Weights of a small GPT-style language model, trained from scratch on English Wikipedia.
Size: 8 layers, width 512, MLP 1344 SwiGLU, vocabulary 8192, 29.1M parameters.
Architecture: RMSNorm before each block, tied embeddings.
Training: a variant of Muon for these matrices, 311M tokens, 9498 steps.
MLP neurons of a small language model. Each row is named by its layer, matrix (gate and up: input weights; down: output weights) and neuron, and shows model dimensions 272-367. Each number is 128 + 24 x the weight over its row's rms, rounded and kept within 0 to 255. A neuron's up and down rows have the sign that makes its largest values positive.
After each neuron's rows, "fires on" lists the tokens most often at its 100 highest values on Wikipedia text that the model never trained on.

L5.gate238 [121 106 154  88 115 113  95 111 144 138 125 141 118 142 142 117  92 139 119 117 127 107  97 118 161 119 146 107 172 117 130 148 150  91 117 132 151 158 146 190 117 137  98 107 130 184 159  87 129 115 128 127 113 100  90 150 120 106 150 167 133 156 110 117 134 167 106 165 126 144 127 110 162 124 120 144 126 178 128  54  91 118 193 128  95 129 144 154 100 130 119 125 159 122  98 113]
L5.up238 [131 128 108 108 149 112 119 168 113 125 100  78 157 136 160 111 130 101 145 123 150 162 163 124 130 102 136 117 152 123 156 165 205 140 112 148 105 125 166 148 135 147 121 134 171 149 112 137 170 129 114 109 111 169 142 189 128 103 100 109 156 165 140 125 133 141 167 122 140 150 156 133 165 102 139 125 128 123 127 132 154  94 117 171 109 130 139 131 122 141 174 146 158 171 119 145]
L5.down238 [122 122 133 140 103 121 150 110 167 152 120 136 101 164 134 115 132 119 148 140 124 126 150 113 110 115 146 110 169 112  97 153 182 140 108 108 116 126 142 129 183 166 115 144 148 151 177 169 107  88 151 171 112  95 133 136 106 120 136 143 122 113 114 143 139 150 110 118 120 108  93 167 121 110 125 138 140  98 163 146  73 115 106 153 131 122 161 172 169 132 106 109 121 104  97 126]
fires on: "-", "ck", "l", " Super", " fan"

L5.gate80 [111 134 131 157  89 174 107 115 132  96  97 122  97 160 144 129 133 138  90 182 112 171 127 144 132 138 147 137 165 105  89  97 137 106 128 151 128 128 124 158 121 141  99 100 132 139 142 120 114  98 125 137 204 118 166  96 100 141 105 131 133 156 124 139 119 119 113 124 129 107 144 140 111  93 124 163 123 186 178  99 116 142 109 142  85 183 138 143 152 115 131 110 130 118 189  61]
L5.up80 [130  84 129 117  91 136 110 137 138 109 114 114 154 157 132 129  89 133 101  90 124 156 141 124 157 141 122 156 135  92 112 113 144 113  94 130 110 117 126 106 123 123 112 137 137 147 112 174 140 115 155 159 164 148 148 116 123 168  81 139 122 135 139 122 127 141 158 135 134 154 148 102 131 116 153 124 110 133 132 127 141 157 123 109  90 147 129 138 118 144 108  94 136 148  93 147]
L5.down80 [137 100 127 124 125 133 144 147 162 102 143 205 104 153 104 141 146 127 148 132 147 137 113  92 136 167  91 123 126 127  79 118 120 145 153 121  74 151 143 156 151 136 158 102 102  87 169 120 124 150 149 155 161 105 119 147 101 112  86 116 148 122 116 159 117 106 149 136 108  70 149  58 139 128 132 106 102 123  96  79 106 109 168 133 145 167 138 156 112 112 116 121 132 110 110 135]
fires on: "in", "n", "ar", "an", "t"

L5.gate941 [115 165 160 104 138 126 148 104 153 136 113 158 158 151 132 134 141  83 174 133 103 162  78 154 147 109 112 137 170 163 109 118 115 136 122 128 115 101 166 183 128 162 102  97 124 104  80 156 147 113 132 153  86 137  97 137  86 135  80 131 129 123 110  91 153 160  84 119 137 151  87 155 140 125 114 113 147  99 132 129 126 140  83 107 142  89 126  98 134 129 157 137 180 124 132 132]
L5.up941 [117 172 124 127 177 151 152 132 140 155  89  98 108 135 110 112 152 119 155 143 165 127 170 105 134 152 132 149 134 137 142 119 193 150 152 137 187 114  81  84 172 142 120 134 151  83 136 162 145 134 104 140 154  86 166 130 117 139 119 144  96 175 120 114 130 109 100 117 107 127 133 123 103 128 137  95 106 148 152 127 113 113 137 153 133 151 148  57 135 146  91 134 101 159  97 134]
L5.down941 [ 95 102  94 138 154  79 143 157  93 121  70 168 126 138 157 115 189 145 136 149 166 122 143 118 114 158 144 104 111 111 140 139 128 127 136 118 127 144  88 120 165 154 109 140 127 120 100 150 111 129 121 119 141 116 165 100 117  96 127 118 145 114  92 176 151 170 141 128 152 113 106 133  81 169 123 123 156 127 183 103 131 126 115 170 128 135 129 152  92 157 139 142 120 123 130 130]
fires on: " I", " A", ".", " X", " 1"

L5.gate1205 [112 172 136 154 121 127 118 132 117 142 114 143 109 146 106 128  67 150 137 132 139 164 164 150 107 144  71 122 132 124 117 126 131 143 161 168 143  97 159 123  89 112 108 121 125  94 117 103 130 114  92 123 116 119 143 138 198 150 145 136 141 193 171 154  93 132 118 145 155 128 159 162 120 124 155 119 130 144 169 159 112  82 134  98 143 108 136 125 120  84 140 140  96 108 143 149]
L5.up1205 [140 140 155  87 121 111 122 127  90 124 142  91 177 158 124 138 110  92 121 128 106 142  75 146 104 110  90 118 153 146 143 132 163 108  99 141 154 117  91 125 143 143 110 118 128 134 117 115 123  93 123 146 113 138 110 121 166 123 143  82  88 120 135 106 146 159 136 138 120 140 101  94 145 162 134 125 108 169 133 123 137 140 115 113 148 176  89 117 147 160 133 121 126 119  86 165]
L5.down1205 [175  91 113 140 136  90 144 128  88 122 116  86 128 135 107 135 148 101 122 139 125 139 164 150 150 134 124 156  96 108 128 110  86 125 108 117 155 170 112 121 110 140  97 149 160 129 182 109 145 163 174 149 128 152 141 157 122 109 106 142 160 107 137 127 168 130 156 141 144 127  97 106 135 128 142 129 135  97 127 130 132 123 129 134 136 140 122 128 101  99 129 150 143 185 111 134]
fires on: " |", " on", ":", " /"

L5.gate212 [157 156 154 174 131 130 129 131 142 118 129 181 209 144 155  74 122 115 154 108 103  65 131 162  68 153  99 149 143 113 100 122  98 134 124 119 152 104 134 126 114 122  91 127  95 128  88  90 144 134 122 100 133 156 103 105 152 110 120 131 133 110 111 155 148 104 138 145 188 172 143 127 144 107 109 162 143  97 135  99 153 106 116 125 125 112  94 134 140 125 107 135  98 103 100 151]
L5.up212 [142 154 161 109 155 127 163  96 126 136 168 121 136 166 131 113 147 173  92 145  86 104 110 130 112 128 166 118 159 108 130 121 132  79 139 129 158 108  84  85 106 116 113 104  75 113 125 161  91 133 149  99 123 157 109 160 143 124  99  74 105 158 121  84 105 103 151 148 115 145 140  96 127 133 148 141 109 103 122 125 149 126 135 112 145 101 106 152 135 136 173  87 145 111 131 174]
L5.down212 [137  99 129 122  97  92 142 139 118 137 162 150 106 169 124 131 156 130 106 190 140  73 140 170 137 116 107 136 160 138 106 144 122 152 132  94 167 139 169 170 106 108  98 122 125 132 125 146 107 119 180 112 144 115 127 145 143 118 168 136 124 120 168 143 140 105 160 133 166 142 113 121 105 141 143 139 143  86 150 137 141 123 108 130 117 103 163 154 115  93 124 163 112 116 128 121]
fires on: ".", " di", " of", "-", ":"

L5.gate710 [110 129 120 108 115 124 110 106  91  87  81 162 125 137 124 111 108  97 147 172 141 126 111 119 138 134 159 168 157 128  84 117 117 158 137 148  96 106 156 130 111  92 161 138 136 130 110 132 130  93 177 143 119 125 140 157 110 139 108 115 134 140 133 152 145 138 123 123 136 124 124 145 137 147 120 104 125 105 127 103 136 128  93  93 161 125  99 116 112  83 143 146 137 112  90 115]
L5.up710 [108 140 120 111  98  82 141 186  94 151 177 125 116 159 128 136 104  73 105 100  96 127 133 137 106 123 122 104  82 134 125 152 129  93 122 128 124 118 108  92  97 146 144 128 143 109 153 153 152 149 129 136 111  98 173 156 102  76 120 106 171 144  96 116  98 140 134 121  96 122 106 103 131 139 131 161 175 131 114 129 141 116 103 115 134 150 108 139 113 113  99 138 103  92 121 184]
L5.down710 [134 146 123 122 117 117 148 138 130 142 194 152 127 119 117 139 130 103 123 144 133 144 112 176 121 125 110 113 122 100 128 110 121 133 134 160 143 166 107 115 130  90 120 111  78 121 176 167  99 131 147 116  93 133 132  87 146 152 125 131 146 154 166 104  96 143 140 129  90 154 104 164 143 136 142 143 124 116 152 123 129 143 163 104  75 123  91 148 172 135 118 111 115 143 102 122]
fires on: " to", " in", " on", ":"

L5.gate733 [107 153 136 125 130 104 117 120 111 137 103 150 162 119  99 113 144 158 148 143 119 176 124 142 144  93 139 107 124 118 135 111 129 147 127 110 132  98 136 132  92 123 123 178 106 156 140  83 134  85 113 117 119 100 167 134 105 114 129 164 173 100 120 150  98 121 141 109 129 128 156 131 130  87 149 164 163 148 135 122 110 156 113 118 113  98 131 135 152 146 137 135 157 114 167 115]
L5.up733 [109  95 113  94 176 107 100 105  96 121 144 187 149 128 128 138 142 121  72 118 111 115 119 205  78 116 110 142 128 113  97 138 163 151 154  98  80 114 151 153 152  83 116 108  94 125  97 121 146 128 158 129 135 128 137  91 108 134 112 122 111 121  95 105 137 116 147  86  90 116 113 117 119 119 103 119 125 103 122 121 119 160 115 122 111 142 111 121 138 122 138 119 146 153 111 163]
L5.down733 [154 136 139 156 171  64 136 114 128 156 111 128 151 127 122 148 157 142  75 132 156 155 177 121 152 168 126 150 118  87 126 131 147 129 142 171 100 134 159 132 165 101 108 135 165 123 137 148 149  99 165 139 140 123 157 115  89 144 128 116 115 136 150 120 152 140 109 112 116  98 123  96 100 146 139 120  76 115 156  99 158 142 152 124 176 162 107 125 133 103 109 125 108 109 109 131]
fires on: "\n\n", " =", " (", "J"

L5.gate358 [167 126 130 132 135 144 135 116 114 164 146 131 143 115 174 133 119 135 129 111 127  99 106 110 123 145 162 137 156 121 115 131 139 122 121 113 181 118 134  85 124 123 172 132 155 150 108 141 116 142 106 161 113 145 106 101 113 117 144 144 107 174  60 108 138 111 122 116 161 106 120  59 136 122  77 147 105 112 163 181 174  97 148 139 137 126 116 109 159 110 115 122  97 103 146 111]
L5.up358 [120  99 144 112 133 129 147  92  86 129 142 124 125 116 126 133 104 175 147 167 166  85 117 118 132 129 109 203 120 127 116 111 121 163  85  85 125 105  92 132 138 127 144  97 100 128 112 128  86 152 135 116 134 137 117 152 126 137  78 135  54  96 138 140 171 103 116 120 144 111 127 152 167 134 117 141 100  75 131 110 141 113 156 126  89 148  92 134 126 115 154 101  87 113 115 159]
L5.down358 [133 115 135 119 133 141  85 132  94 155 141 116 175 139 143 168 138 141 123 135 142 105  80 122 142  86 144 123 153 142  91 111 160 148 122 128 112 176 135 193  78 108 113 118 118 134 133 105 144 149 140 102 103 125 113 132  72 117 134 185 115 142 106 155 149 128  97 158 111  67 114  99 107 106  72 135 114 150 154 139 131 115 108 139 150 100 110 131  88 103 113 145  74 110 132  98]
fires on: " $", "$", "–", " W", "omot", "{"

L5.gate1163 [ 82 138 108 109 145 176 109 109 144 141 131 124 151 121 135  99 141 186 141 114 113 153 113 166 126 129 146 128 166 105 124 123 142 146 134  83 137  85 181 129 128 156  98  89 113 126 143 122 154 116 127 174 133 111 121 166 117 122 150 132 126 102 100 149 126  64 108 173 141 122 149  98 125 155 108  93 131 141 128 108 135 113 148 122 153 117 125 147 162 127 109 152 118 131 128 151]
L5.up1163 [112 133 171  90 135 144 121 114 147 110 134  89 127 124 162 113 154 106 119 128 126  78 178 141  93 117  88 142 111 134 144 115 141 109  96 138 125 128 150 145 117 131 120 116 111 133 108 167 126 164 153 144 166 144  97 114  68  96 125 125  82 109 118  98 194 129 139 129 179 161 118  96 123 127 138 181 126 121 128  97 145 112 140 102 146 144 101 154  96 131 122 122 120 119 144 125]
L5.down1163 [ 95 135 115 105 127 144 135 122 147  83 166 140 128 120  98 116 162  95 115 129 105 123 152 103 160 171 153 138 190 114 102 128 105 138 119 100 118 112 133 100 133 142 144 126 107 103 142 131 153 145 148 107 151  84 138 142 101 140 123 120 139  84 116  87 167 150 153 143  83 126 101 142 149 100 116 138 137 151 173 117 153 154 115 145 124 120  95 102 111 121 133 123 103  93 128 132]
fires on: ",", " |", " /", " year"

L5.gate334 [104 122 144 158 153  87 133 151 113 149 143 158 103  82 116 137 130 132 119 104  83 133 137 166 128 157 136 105 105 143 157 124 127 172  85  90 147 112 165 136 109 152  89 174 143 127  96 159 144 113 133 136 124  61 105 137 107  68 175 141  89 102 143 133 103 103 155 126 114 139 154  99 128 181 136 124  88 130 140 119  79 136 155  98 153 130 133 115  95 129 118 150 126  86 135 141]
L5.up334 [ 89 120 108 160  93 111 103 131 126  99  92 147 111 129 135 127 122 111 145 109 123 120 149 160 121 126 151  71 126 133 128 109 123 112  98 110 173 107 105 129 133 146 122 159  91 156 138 150 130 116 165 130 130 104 105  99 148 138 141 119 138 128 117 141 100 154 132 150 151 151 105 100 135 139 136  95 110 142 156 144 163 135  94  79 125  94 143 111 119 127 148  89 151 126 147 158]
L5.down334 [120 125 141 106 138 125 150 151  91 141 138 131 115 141 149 137  86 100 135 124  96 146 132 149 172 119 148 110 122 150 121 186 174 140 121 158 124 105 111 157 133 106 136 122 168 143 155 112 153 116 121 124 155 151  83 127 110  98 148 108 138 140 131 129 144 141 123 157 105 120 191 165  93 130 105 160 151  96 155 163 129 141 106  85 157 148 191 148 127  65 124 117  94 133 177 148]
fires on: ",", "M", "H"

L5.gate961 [125 104 148 121  93 102 155 126 170 167 142 108 176 102 104 107 130  76 143 106 105 169 148 129  92 133 134 161 135 148 112  96 124 151 124  81 114  98 124 129 140 136 136 141 120 128 117 105 109 163 149 101  87 134 148 110 138 149 119 111 133 129 112 134 157 143 107 150 112 101 107 120 112 119  96 138 115 114 160 109 144 146  75 175  94 116  86 122 131  75 124 179 102 125 134 133]
L5.up961 [129 148 144 125 120 115 116 125 117  98 147  87 115  87 138  92 142 109 173 121 126 149 128 151 166 117 147 116 129 138  89 166 125 142 121 128 112 164  83 158 112 121 125 150 135 117 158 143 103 140 119  94 144 138 108 120 121 141 104 119 118 128 147 131  94  96 104 143 111  96 110 130 163 116 119 134 105 154 138  75 152  97 120 127 141 123  89 147 129 167 135 141 111 120 159 127]
L5.down961 [145 159 124 143 112  18 127 160  96 106 162 130 104 149 111 124 154 112 123 126 105 126  68 113  88  77 130  95 115 160  92 143 114  95 131  80 100 132  92 152 143  81 168 120 135 147 151 163 168 131 113 112 112 119 142 126 146 142 140 166 146 122  76 146 125 110 144 142 105 107  91 103  88 146 188 160 156 130 115  89 107 134 120  99 106 135 133 102 133 128 117 143 107 132 110 154]
fires on: " di", " Di", " Ser", "si", " Ti", "."

L5.gate176 [ 84 167 134 158 102 100 160  91 112  81 114  84 163 110 142 153  99 143 106 113 119 113 163 131 103 152 147 172 161 111 140 119 146 153  97  74 160 108 106 116  95 126 130 104  84 128 118 116 169 174 142 135 124 134  97 105 135 144 155  92 114 143 130 154 112 104 166 141 115 100 140 188 105 129  93 106  88 154 102 148 162 109 128 129 134 133 152 137 127  88 147 133 156 113 107 115]
L5.up176 [141 184  68  96 110 130 129 149 105 146 141 120  80 138 133 111 141 125 147  92  87 124 137 103  97  97 126 149 116 146 104 125 130 177 170 154 131 127  85 107  92 129 138 137 117 146 124 109 121 140 164 120 168 109 139 136 124 137 144 132 106 147 164 106 147 146 130 140 149 153 138 144 108 124 133 161 158 121 117 135 146 143 137 115 127  70 150 166 149 154 113 146 155 124 102 167]
L5.down176 [ 77 143 141 127 132 160 128 147 111 121 115 115  98 164 122 125 164 115 146 108 126 119 117 135 123 159 121 126 123 120  79 158 131 138  94 194 137 127 177 111 140 142 124 102 134 130 110 136 142 157 192  85 120 126  92 160 120 143 125 114 150 154 137 151 151 115  96 131 159 175 131 133 132 117 132 144 112  91 142 139 151 149 114 147  94  81 155  96 132 122 133 121 150 107 152 133]
fires on: " \"", ".", "\n\n", ":", "\""

L5.gate1087 [134 143 119 104 119 144 136 159 140 112 161 151 123 146 153 149 147 123 161 125 104 112 139 137 117 118 110 175 158 121  91 129 166 128 132 154 123 127 119 151 143 113 142 120 169  97 114 119  94 108  94 139 106 127 137 122 130 110 131 104 132 146 142 143 114 166 174 153 146 129 121 121 123 122 128 133 143 111 130  84 172 132 105 109 149 149 115 133  96 133 100 168  55 139  83 102]
L5.up1087 [127 110 169 161 109 113 146 131  99 127 142 120 141 111 147 156 159 115 119 120 131 115 127 133 120 110 169 143 106  97 105 113 123 105 117 122 116 100 112 106 133 142 112 112 132 123 141 133 112 156 110 128  99 107 129 114  89 182 111 118 134 100 112 150 157 145 139 110 109 161 142 137 137 138 155 144 153 120  95 145 113 117 148 119 166 134 160 122 141 170 169 130 141 152  49 146]
L5.down1087 [119 133 120 115 150  98 131 165 126  91 164 152 121 104 125  79 148  95 133 114 126 127  92 143 126 154 158 143  83 122 109 138 153 128 162 158 160  79 130 159 109 159 155 152 129 102 137 102 156 120 135 106 112 140  97 117 115 164 144 132 121 121 133 136 140  68 153 107 140 153 112 142 113 145 111 137 153 134 145 136 125 136 102  78 142 136  91 155  94 159 137 147 139 120 146 123]
fires on: " el", "'", "d", "tt", " El", "ial"

L5.gate1002 [139 113 123 146 144 115  88 129 112 167  88 150 132 121 117 132 169 126 148 145 127 140 148  79 122 116 147 117 121  98 133 124 134 141 102 150 134 161 106 121 156 127 124 156 135 128 146 103 118 132 101 105  85 164 156 156 134 128 129 133 148 132 139 150 126 127 124  55 175 139 160 140 118 126 147 134 154 120 110 147 142 139 131 113 135 118 153 103 155 110  95  75 152 137 146 110]
L5.up1002 [136 129 111 113 101 134 174 149 130 146 108 145 120 132 107 172  85 101 134 186 135 126 125 173 140 126  96 117  74 113 140 130 152 147 142 112 166 140  99 119 144 148 158 151 119 104  88 154 132 166 137 112 132 165 146 114  87 128 167 159 125 135  98 113 156 131 127 108 136 130 160 114 140 178  98 129 123  72 118 128 126 121 152 152 112 128 147 107 141 124 133 111 109 109 137 179]
L5.down1002 [108 136 132 150 155 153  88 123 105 165 127 128 110 127 125 106 111 127 119 140 120 141 188 140 129 151  86 110 120 143 160 120 164 128 148 108 131 143 148 106 157 132 112  86 144 123  92  81 124 146 149 144 152 138 168 121 108 138 103 156 138 110 142 136 169 148  64 150 141 106 103 167 147 148 134 105 118 148 152  93 156 179 138 117 113 102 140 127 138 149 117 109 126 101 114 124]
fires on: ",", " (", "-", " =", "."

L5.gate561 [ 76 144  89 138  96 116 122 123 112 149 156 149 146 146 158 120 117 103 125  93 102 167 131  80 158 127 155 132 160  96 138 137 106 155 165 123 140 148 143 150 141 129 118 117 145 113 165 169 113 103 151 131  91 120  87 110 122 108 151 148 142  90 158 110  67 140  89 111 148 141 148 129 148 142 180  93 152 144 154 120  93 136 148 124 131 127 118 114 149  73 116 154 135 136 122 115]
L5.up561 [ 89 116 107 152  80  85 125 106  97 123 134 133 130 100 149 150 155  93 100 129 158 153 103  89 122 154 100 128 178 130 166 145 129 143 109 153 126 118 152 144 170 197 154 137 133  58 154 116 109 116 159 125 123 143 147 118 127 158 147 137 159 184 165 103  84 137 140 139 163 119  91  90 117 120 132 120 143 107 136 117 177 172  90 116  92  81 154 153 151 109 113 149 161 141  93 129]
L5.down561 [117 122  89 110 134 120 130 101 114 105 150 111  96 124 100 169 134 108 168 114 127 124 121 134 146 189  93 141 115 105 146 157 131  97  77 163  99 117 121 180 126 140 118 125 130 117 143 140 169 126 125 131 149 118  64 141 140 140  96  71 167  94 132 100 101  90 143 149 152 135 125 144 128 127 139 130 151  89 149 153 103  94 122 157 135 145 158 117 134 121 125 124 149 108 134 145]
fires on: ","

L5.gate453 [107 124 146 143 136 146 145  94 119 136 149 124 129 146 150 147 114 132 100 133 108 130 122 128 112 122 133  85 121 101 111 108 159 122 127 108 190 175 111 156 119 131 116 142 142 141 143 137 125 109 147  78  93 103 123 126 127 130 116 103 127 148 114 147 175  90 120 125 127 141 157 109 160 118 122 180  69 145 167 165 114 128 190 131 131 149 132 173 121 140 123 120 156 123 133 144]
L5.up453 [135 107 150 157 161 147 146 133  98  97 111 142 148 148 115 199 114 144 154 117 106 110 103  93 119 121 100 154 112 129  79 125 152 137 115 131 107  93  98 151  72 153  50 151 122  90 115 139 126 139  76 136 125 121 128 119 103 141 142 135 101 133 132 139 127 152 164  92 123 141 125 125 145 143 103 134 144 129 133 131 149 186 141 134 116 122 123 181 131 134  68 143 116 129 126  50]
L5.down453 [ 95 122 114 150  94 184 102 144 180 122 106 136 136  94 163 124 154 133 102 111 145 130 159 103 117 142 144 119 141 108 111 141 108 133 173 116 109  95 127 142 144 133 130 119 145 142 140 108 147 134 122 158 103 158 141 122 127 125 135 109 134  72 115 119  88 126 151 133 114 143 109 114 143 134 106 127 154 126  98 136 119 126 112 116 113 109 127 118 146  77 110  85 129 118 153 136]
fires on: "g", "ng", "in", "o", "an"

L5.gate802 [135  78 167 124 133 130 132  75 100 158 104  97 149 111 120 141 141 177 125 123 121 146 105 169 122 109 107 192 111 141 100 134 144 141 125  81 129 111  84 134 131 136 124  94 135 131 143 125 139 127 204 112  72 127 140 131  86 133 163 144 111 121 126 114 128 133 154 133 132 164 123 122 159 119 123 155 122 116 111 128 140  96 157 134 123 154 141 120  95 134  75 117 135 149 118 108]
L5.up802 [120  83 129 132 110 143 133 115 120 124 153 112 129 115 114 136 114 172 133 120 127  85 131 119 137 115  85 141 159  91 119 149 156 145 117 111 159  97  99 128 142 121 121 173 101 137 183 144 144 124  92 127 133 122 137 174 104 138 112  68 124 142 160 137 106 122 120 142 147 124  86 147 161 122 162  75 120 109 146 154  93 150  80 167 153 155 127  95 166 141 142 127 133 116 127 118]
L5.down802 [112  90 114 116 138 142 131 129  76 119 145 129 141 113 109  86 150 122 121 156 109  95 125 153  80 146  96  97 143 121 126 131  91 127 149  97 144 136 104 136 167  96 128 165 127 140 164 122 120 149 156 128 146 103 133 159 126 153 121 111 136  90 117 111 106 183 117 131 100  85  90  85 129 127 135 106 158 116  92 151 144 138 103 167 168 114 124 138 125 125 144 144 148 116 106 124]
fires on: " \"", " [", "—", "[", " int", " Jer"

L5.gate1236 [109  99 116 135 159 130 106 114 184 112 103 117 123 110 124 133 126 173 139 143 129 180 125  56 112 149  96 171 148  95 120 141 104 168 126 116 143 162 122 140  98 147 160 115 121  94 107 144 139  82 131 138 186 156 104 137 127 137  94 114 112 126 105 107  95 116 134  94 134  99 110 119 147 148 148 104 155 150 117 137 105 162 124  91 126 142 126  97 131 118 132 110 165 132 129 153]
L5.up1236 [139 168 116  97 155 156 167 153 150 118 115 146 115 132 127 123 132 144 148 178 103 134 146 119 122 106 109 130 106 150 136 150 112 140 147 130 128  93 105 103  89 118 158 137 161  75 131 150 138 157 121 103  99 130 103 100 116  90 138 129 108  69 137 119 149 135  93 124 142  85 172 148  92 151 125 101  93 125 122 144 183 150 151  97 130 126 112 118 125 134 150 134 122 159 141 139]
L5.down1236 [ 79 129 126 127 122 154 146 138 127 132  86 122 159  94 132 145 102 103 105 133 101 102 133 126 154 120 109  79 113 164 106 153 165 162 147  83  98 123 112 138 135 136  75 103 136 117  94 105 104 129  95 131  93 106 152 114 112 110 150 144 153  90 105  90 137 106 165 115 130 155 130 126 143 143 141  98 115 139 146 130 139 117 128 111 118 168 108 133 124 111  72 155 153 148 106  90]
fires on: ".", ",", " $"

L5.gate117 [139 130 169 113 123 134 110 136 120  88 118  93 113 106 129 168 117  92 110 109 133 132 121 156 108 108 141 142 100 174 123 121 100 136 116 127 157 182  89 100 127 130  71 104  92 149 167  90 104 142 126 144  66 132 115 168  82 117 104  94 118 103 135  77 144 141  99 174 100 110  89  95 148  81 137 135 157  47 114 115 118 121 136 154  89 124  77 108  81  87  79 167 126 135  98 107]
L5.up117 [143 148 143 143 118  91 158 175 172 117 150 112 102 161 116 139 112 175 111 136 131 159 135 114 141 119 133 167 110  84 186 147 154 111 115 130 127 151 111  92 126 137  97 162 142 115 155 186 104 129 118 100  75  93  78 151 131 177 105 136 140 105 142 150 135 112 113 161 145 121 107 143 102 133 119 144 116 107 147 143 102  62 103 115 124 131 102 112 103 104 149 133 159 112 144 114]
L5.down117 [114 138 125 124 128 130 156 143 106 112 129 121 176 150 100  97 101  85 162 140 129 149 126  72 105 148 126 146  98 158 122  98 147 159 145 126 124  89 106 110 119 124 135 159 126 123 132 110 125 136 109 125  98 147  73 137 168 127 140 111 147  88 114 119 131 144 160 150  95 136 106 125  98 124 132 147 113 140 129 162 132 155 120 132 136 136 139 141  92 138 105 176 132 137 119 148]
fires on: " Al", "em", "["

L5.gate1298 [151 114 108  91 146 111 132 114 120 170 144 105 151 127  85 143  98  85 145 161 153 125 124 124  98 112 148  95 151 111 114 127 181 116 135 181 157 146 118 134 111 145  59 140 140 151 167 143 145 102 116 171 116 178 125 127 141  86 127 103 156 108 120 132 143 105 175 107 114 136  84  92 104 129 129  75 144 133  88 155 109  97 111 134 129 123  82 131 138 153 136 143 150  94 128 131]
L5.up1298 [147  98  82 102 117 145 135 126  96  98  99 103 110 154 144 140 161  91 117 164 106 142 157 138 137  97 129 154 133 137 142 144 168 128  97 152 121 155 131 137 132 171  83 104 145 130 139  76 103 128 140 146 171 123 133 149 129 125  93 121 127 146  76 136 156 159 170 150 137 160 114  99 175 123 137 163 112 104 115 162 141 136 139 140 121 130 131 128 133 145 138 137 144 170 147 149]
L5.down1298 [105  96 138 107 138   5 123 117 110 111 145 152 142  99 115 164 113 118 115 104 164 107  92  86  83 113 121  83 118 113 137 135 158 128 119 161 137 145 136 119 129 114 145 150 112 130 123 162 129 137 111 119 109 138 153 117  96 110 117 125  89 130 159 120 106 158 139 138 129 133 121 108 100 134 104 160 162 135 109 142  84  85  92 106 123 162 137 131 173 105 122 155 137 126 148 115]
fires on: " Sm", " be", " Be", " en", " En", " sm"

L5.gate403 [122  70 134 109 140 165 169 145  92 149 149  98 113 130 156 106 157  73 144 133 105 133 154 107 130 116 112 127  94 144 123 146 143 147 114 113 134 138 158  97 139 144 122  86 151  88 131 163 138 115 131 138 106 108 124  97 154 146 140 123 103 142 115 137 187 159 151 135  88 135 115 144 107 197 143  95  71 131 125 146 129 153 137 154 116 131 157 136 137 129 147  96 115 110 170 154]
L5.up403 [ 77 157  97 140 145 171 117 138 127 101 113 101 123 115 132 134 115 122 128 108 148 139 126 101 110 126 112  83  63 168 143 111 118 100 121  94 109 125 124 132 111 177 136 140 143  72 109 121 134  93 101 111 161  95 128 183 111  93 121 151 107 125 177 122 174 105 164 161 152 114  99 123 152 112 130 142 108 116 144 139 135 101 167 110 100 170 148 152 131 110 100 130 136 157 149 129]
L5.down403 [106  92 111 143 140 134 114 136 147 106  99 144 100 172 138  85 165 106 119 132  51 124  70 155 133 136 143 146 172 120 120  97 145 162 134 135 122 155 146 163 133 117 112 128 157 139 141 123 166 109 149  90 132 112 139 118 108 109 159 115 123 126 117 136 135 163 132 119 127 147 126 136 127 142  84 104 162 141 118 159  99 163 117 164 137  95 133 101 109 136 166 132 117  95 142 113]
fires on: ",", " (", " |", ":"

L5.gate945 [124 118 124 134  86 116 148 150 182 161 108 133 150 116 144 138 152 137 166 132 155 139 124 110 141 138  95 133 144 142 182 137 182 167 134 130 125 121 114 117 123 153 127 113 115 135 115 159 138 120 113 115 142 141  83 106 130 146 131 135 111  95 110 116 147 132 119  68 131 147 136 135 144 158 132 108 145  95 130 145 172  87 157 132 137 143 127 122 129 137 131 122 149 115 149 125]
L5.up945 [126 106 124 148 119 122 132 177 120  99 123 100 160 131 119 135 101 139 149 154 136 156 113  75 148 140 143 133 134 119 123  88 151 119  86 150 165 156  70 130 141 120 167 112 152 108 149 144 129 122 167 123  85  76  93 122 114 137 145 155 133  89 112 134 100  78 135  98 150 172 127 100 138 148  72 156 119 130  89 128 107 158 111 161 163  99 108 150 146 102 133 125 184 116 104 129]
L5.down945 [ 90 120 124 123 135 111 164 117 138  97 123 120 114 136  84 118 122 118 155 139 148 136  82 143 135 150 140 147 156 118 131 139 100 155  81 132 140  98 121 184 115  83  95  90 177 112 164 106 136 131 102 107 107 106 125 102 115 126 153 119 133 140 107 144 134 132  84 101 123 101 125 137 116 122 107 121 151 136 162 139 134 135 100 151 133 119 126 159 113 123 107 131 107 160  88 128]
fires on: " $", "'", " number", " £", "$"